MLP neurons of a small language model. Each row is named by its layer, matrix (gate and up: input weights) and neuron, and shows model dimensions 0-63. Each number is 128 + 24 x the weight over its row's rms, rounded and kept within 0 to 255. A neuron's up and down rows have the sign that makes its largest values positive.
After each neuron's rows, "fires in" lists the words (lower case) most often at its 100 highest values on Wikipedia text that the model never trained on.

L3.gate500 [ 87  79 119 146 169 164 173 150 149 148 129 104 130 115 171 183 164 104 114 115 139 144 108 140 150 134 105 140 120 177 128 140 116 139 126 129 146  98 126 112 181 101 112 115  86 130 110 134 129 159 165 123  92 120 133 143 127 133 174 126 180 134 147 125]
L3.up500 [155 141 134 162 120 108 122 151  99 147  95 136  99 114 140 111 150  94 148 125 148 115 139 112 164 108 128 127 139 150 104 139 146 114 170 160 114 166 170 148 133 174  91 139 141 139 132 150 140 174 167 105 104 157  86 126 123 131 142  82 137 134 153 152]
fires in: "to", "of", "by", "2nd", "died"

L7.gate785 [146 100 113 118 156 107 116 120 121  91 124 142 116 152 140 145 175 139 162 131 116 146 175 147 133 124 103 155 148 143  80  80 134 132 133 122 138 124  80 151 129 134 170 172 132 145 129 130  82  83 141 110  86 132  90 138 124 183 106  97 104 116 123 111]
L7.up785 [ 96 122 129 143  95 155 149  73 147 134 104  84 104 113 107 157 143 133 122 109 130  86 137 135 107 102 118  93 133 167 124  51 124 109 112 135 117 118 112 156 157  73 130 163 124 178  81 123 168 114 154  87 138 124 109  98 114 146 117 159 159 148 137 126]
fires in: "the", "most"

L3.gate421 [139 146 100 143 147 115 108 136  90 132  84 135 107 173 177  90 102 136 131 128  93 119 143 140 158 101 158 144 106 120 114 105 162  82 150 140 123 106  99 148 156 146  87 160  99 148 126 127 119 145 122 113 130 100 122 115 139 136 118  87 113  82 122  85]
L3.up421 [147 191 104 138 109 143 107 150 113 167 142  87 131 133 143 125 127 120  85 125 101 170 115 105 148 104 134 115 151 155 100 188 120  97 136 144  90  94  98 118 156 156 140 124 137 100 121 155 147 131 154 143 163 139 139 102 140 121 149 162 125 140 126 127]
fires in: "and", "bacteriologist"

L3.gate79 [164 128 107 112 118 159 130 119 146  91 118 123 186 157 155 135 107 124 109 105 150 142 141 144 147 151 126 147 148 136 103 123  95 111 137 126 118 111 133 100 148 114 116 118 106 131 148 114 105 126 116 103 145 166 103 122 139 129 160 171 144 108 114 138]
L3.up79 [116 121 101 133 131 103 132 129 130 128 133  94 116 157 112 140 138 142 121 101 159 121 119 131 147 132 156 111 130 105 115  23 116 162 174 129 140  68 156  80 175 109  99 110  95 174 145 100 144 153 113 109 148  93 100  93 121  90 123  55 140 114 121 144]
fires in: "it", "he", "she", "they", "the"

L3.gate17 [124 114 171 106 110 133 129 131 168 150 121 104  97 109 138 106 121 116 109 150 130  93 160 108 157  98 170 147 101 139 139 129 110 150 154 164 111 120 165 106  95 109 118 137 176 190 134 140 138 146  97 120 139  90 118 142 124 117 135 107 149 102 159 129]
L3.up17 [149 108 152 118  93 135  84  99 151 117 160 121 139  97  86 126  93  87 122 194 142 126 111 154 106 168  97 151 110 128 140 121  96 163 123 153 110  77 123  96 109  97 124 132 173  88 126 130 158 122 123  96 133 136 139 155 111 149  89  87 124  99 150 135]
fires in: "she", "and", "sheela", "but", "he"

L7.gate488 [167 105 122 112 128 115 105 118 113 122 137 178 156 167  98 150 124 169 141 114 158 134 156 174 121 169 121 146 121 107 109 127 101 183 156 126 130 153 110 109 123 123 131 137 109 115 131 140 132 115 138  81 107 114 132 140 104 114 106 105 137 132 165 117]
L7.up488 [116 113 112 120 139  96 143 136 158 102 108 107 134 109 160 129 150 129 104 146 144 112 110 140 126 176 107 148  90 106 117 148 122 121 127 136  68 123 126 139 115 144 142 157 131 160  88 125 115 129 117 100 106 145 139 125 143 120 143  94 110 179 143  92]
fires in: "had", "has", "have", "not"

L2.gate828 [147 113 149 139  98 111 116 146 164 127 121 114 113 145 137 142 133  80 140 149 104 120 156 125 134 133  69 174 101 137  94 109 133 148 108 136  78  96 107 126 112 153 140 162 162  89 139 103 181 154 168 117 134 100 168 140 121 159 114 140 150 134  60 126]
L2.up828 [124 116 165 131 122 102  94 134 126 119 126 124 118 139 150 153 122 115 129 149 135 139 138 116 118 151 127 171 121 135 128 155 112 140 111 132  85  97 129 129 106 131  96 152 146  78 182  98 123 111 174 130 131 166 136 181 160 160 142 151 141 119 123 133]
fires in: "made", "make", "making", "lit", "makes", "actor"

L4.gate192 [160 168 119 107 117 125 173 127 134 131 137 125 116 155 136 127 173 155 171 111 126 154  92 146 129 135 123 160 116 121 168 142 103 134 114 125 155 127 157 144 101 136 167 162 141 196 121  93  94 106  82  87  93 101  89 103 157 121 142 102 152  93 157 143]
L4.up192 [153 128 131 126 145 115 176 146 155 128 137 111 151 143 109 132 150 174 165  86 108 142  99 164 155 115 106 136  83 157 142 140 122 152 137 126 164  82  98 132 142  83 114 145 110 154 125 122 107 112 131 158 126 115 140 134 150  87  99 110 101 105 151 156]
fires in: "warped", "bishops", "gymnastics", "for", "warner"

L3.gate551 [102 114 123 133 139 120 121 121 161 128 131 157 125 107  76 155 175 118 135 103 130 120 127 142 118 124 117 167  86 144 123  91 115 129 126  99 130 112  84 160 128 126 151 150 105 119 109  92 126 122 136 141 113 114 145 122 128 128  72 152 161 127 143 108]
L3.up551 [152 116 108 147 131 107  90 165 168  98 167 131 146  89 121 127 121 129 135 117 164  80 110 152 138 111 125 123 134 102 142 108 110 122 143 117 149 100 107 107 130 110 135  98 142 117 106 134 147  90 112 147 132 168 187 101 110 117 126 143 134 146 127  93]
fires in: "of", "for", "be", "is", "it", "with"

L3.gate359 [119 119  99 142 142 158 122 123  83  92  98 110 144  86 118 136 139 172  92 112 119 134 111 162 136 126 122 147 139 143 135 156 124 129 125 105 129 176 122 127  79 124 128 118 141 153 127 126 118 178 114 155 114  79  90 126 138 146 160 108  81 116 130 134]
L3.up359 [154 153  88 103 124 126 163  91 114 125 133 125  89  89 141  81 109 139 124 150 121 117 142 113 154 119 115  94 166 150 144 150 146 102 116 126 105 128 154 142 142 135 131 135 110 149 148 106 146 179 167 140 134 123 105 127 153  84 136 118 133  97 124 153]
fires in: "to", "of", "in", "from", "website"

L2.gate614 [146 102 128 105  62 115 137 115  92 105 121 122 152 120 104 116 116 107 147 141 103 121  67  97  96 124 110  87 121 138 131 149 148 115 107  95 128  71 135 116 127 131 125 136 160 141  89 116 145 104 135 185 138 121 128 153 127 146  95 145 130 187 100 100]
L2.up614 [125 105 151 126 105 124 146  79 111 153 142 104 159 104 121 153 106  99 133 144 159 102 127 124  76 124 102  98 150 149 117 116 150 142 118 139 136  92 136 140 137 117  94 104 138 151 153 127 117  89 138 153  99 142 138 134 113 145  98 146 121 174 119 140]
fires in: "did", "made", "does", "took", "makes", "forced"

L6.gate685 [148 149 101 115 127  86 129 122  93 128 143 150 114 142 121 117 164 137 109 167 130 146 159 162 138  88 117 135  91 131 131 160 112 178 123 118  85  98  77 107 115  90 145 151 129 125 145 141 140  92 103 131 111  87 154 136 129  95  99  96 174 143 116  97]
L6.up685 [118 114 150 116 155 132 114 155 175  95 133 106 128 132 139 105 143 137 126  92 115 106 113 142  82 157 125 130 161 119 120 176 154 162 143 134 107 160 140 143 128 164 123 144 142 156 149 155 166 119 130 141 181 148 137 134 145 133  96 118 112 109 160 129]
fires in: "had", "has", "s", "not", "ll", "with"

L6.gate457 [154 114  86 139  80 156 146 101 199 149 114 172 129 101 132 105 162 159 101 130 128 169 181 139 173 140 134 167 120 154 134 108 142 113 118 148  94 109 137 107 148  95 100 109 116 156 103 161 160 165 134 125 109 169 100 119 130 125 130 126 132 120  91 140]
L6.up457 [124 118  91 108 143 104  80 144  88 114 161  96 120 136 160 169 149 185 140 158 138 129 129 174 144 120 133 124 136 107 117 134 144 148 110 128 115 139 110 110  97 128 133 149 144 109 161 150 150 156 133 165 163  76 168 147  94 113 122 132 176 143  93 162]
fires in: "by", "and", "cavalry"

L7.gate756 [143 115 134 148 100 170 132 124 152 152 106 161 121 152 130 161 162 144 121 112 132 110 126 113 167 131  96  84 187 126 127 180 116 115 129 178 139 125 128 151 161 143 119 138 182 148 134 118 117 144 112 140 151 117 131 135 161 140  83 120 144 125 100 131]
L7.up756 [ 96  93 142 151 148 146 148  94 117 148 123 100 111 124 173 142 138 118 172 160 124 110 122 101 124 104 151 128 151 129 106 127 139 161 106 102 135 106 121 137 148 114 141 142 108 111 151 137 165 154 163 161 137 112 135 108 109 134 134 154 144 145 144 103]
fires in: "to", "and"

L2.gate554 [148 191 114 111 133 133 131 139 121 192 128 182 155 113 159 148 157 148  89 129 149  97 148 111 138 147 117 157 123  99 120 134 141 103 124 124 116 113 131 137 152 140 117 134 157 165 129 134  97 114 118 119 133 105 112  88 164 111 109 182  86 163  78 153]
L2.up554 [160 131  88  60 130 145 132 138 130 137  92 119 157 123 162 170 147 115 103 141 142 127 112 125 146 113 125 142  86 131 140 125 128 135 118 117 123  99 152 138 119 130 132 134 108 129 140 105 176 151 158 136 133 118 137 140  99 121 148 114 152 132 112 151]
fires in: "is", "place", "platycerium"

L2.gate278 [146 139 116 155  96 124 155 123  96 152  90 140 127 166  94  84 156 146  99  95  91 131 158 107  95 136 145 151  99 161 143 127 125 128 118 136 121 175 140 124 126 140 144 123 102 152 145 111  98  93 119 131 106  84 139 134 140 140  94 135 160  81 130 130]
L2.up278 [122 179 139 139 153 121 147 122 148 103 140 117 147 141 118 145 125 144 130 121  69  88 112 145 133 117 131  73  73 116  93 130 101 127 156 124 101 119 136 138 118 104 140  91 126  93 114 142 133 138 119 117 129 129 138 125 124  89 155 116 114 160 123 150]
fires in: "of", "for", "on", "fear", "weekly", "combat"

L7.gate169 [114 117 143 119 108 102 156 124 169 107  91 140 143 102 139 146 158 136  94 138 115 148 180  91 111 156 144 111 135  95 129 134  89 175 106 168 160 119 106 135 103 104 109 143 133 138 134 133 136 143 158 124 106 109 138 158 175 105 150 116 167 147  86  85]
L7.up169 [ 72 135 146 117 139 135 151 155 122 124 124 117 116 124 106 158 132 116 136 126  99 147 216  97 136 158 122 168 134 149  97 133 178 135 131 152 163 131  98 141  91 134 112 149 107  75 127  93 117 162 105  96 113 149  95 154 150 146 124  92 148  82 111 165]
fires in: "of", "for", "with", "to", "the", "chairman"

L7.gate71 [118  99 142  95 168 110 136  79 157  83 116 148 105  90 123  99 110 143  98 143 144 121 131 109 130 157 132 127 135 125  55 120  93 118 129 127 118 120 166  99 106 134 159  93 115 119  96 101 148 115 165 127 134 126 154 169 154 130 103  99 129 112  99  92]
L7.up71 [ 89 149 129 140 150 108 120  96 128 105 114 132 107 148 123 141 128 141  72 136  97 131 149 157 107  88 129 144 161 142 125  94 143 129 125 175 136 140 150 116 152 168  99 149 138  90  91 160 125 161  98 127 109 149 125 157 117 158 119 139  97 145 143 146]
fires in: "was", "named", "born", "from", "by", "became"

L3.gate261 [131 109 138 166 133 158 131 145 153  97 127 166 173  71 109 123 128 117 126 119 128  99 129 142 113 163 118 174 125 109 143 113 112 105 140 107 115 161 129 140  85 117 125 107 125 115 111 167 139 117 139 167 134 116 109  93 121 134 156 111  77 147  80 136]
L3.up261 [110  74 107 136 123 120 109 131 147  96  93 146 125 105  88 156 131 108 117 116 145 113 126 136 123 151  92 120 152 134 158  96 122 123  96 144 163 113 171 111  83 130 126 152 129 145 143  95 153 122 115 171  91 152 116 120 136 134 167 129 156 120 180  98]
fires in: "of", "as", "from", "medal", "the", "chow"

L2.gate762 [ 82 130 153 134 145 133 143  84 125 128 136 136 121 150 124 108 125 150 127 115 143 119 170 146 121 111 168 207 148  74 124 114 168 138 129 158 154 182 152  96 128 133 129 125 145 120 121 128 105 141 120 136  97 111 126 104 145 171 128 122 111 170  83  79]
L2.up762 [141  87 133 145 128 135 188  84 152 137 145 154  91 149 134 127 114 120 171 113 143  98 112 156 142  69 113 103 102 136 143  85 106 146 142 134 146 137 136 145 112 113 108  95 122 118 133 103 129 112 161 137 115 104 122 133  94 111  96 157 129 150 126 129]
fires in: "warped", "córdoba", "duport"

L4.gate212 [120 123 119 109 113 100 118 112 109 109 155 141 137 103 119 115  95 105 131 121 131 149  87 161 121 127 110 134 116 147  90  96 109  95 104 134 156 145 118 135 119 110  94 152 106 141  83 144 145 103 182 140 134 116  90 113 133 158 124 104 119 161 128  75]
L4.up212 [ 96 141 127 121  69 142  97 116  91 107 142 123 158 121 117 121 107 126  77 151 126 144  96 166 148  96  87 168 126 125 132  73 123 118 152 132 128 153 130  90 106  97 102 143 135 162  75  91 133 127 158 109 143 162  96 116 131 128 151 146 111 140 130 120]
fires in: "to", "lost", "won", "ferencváros"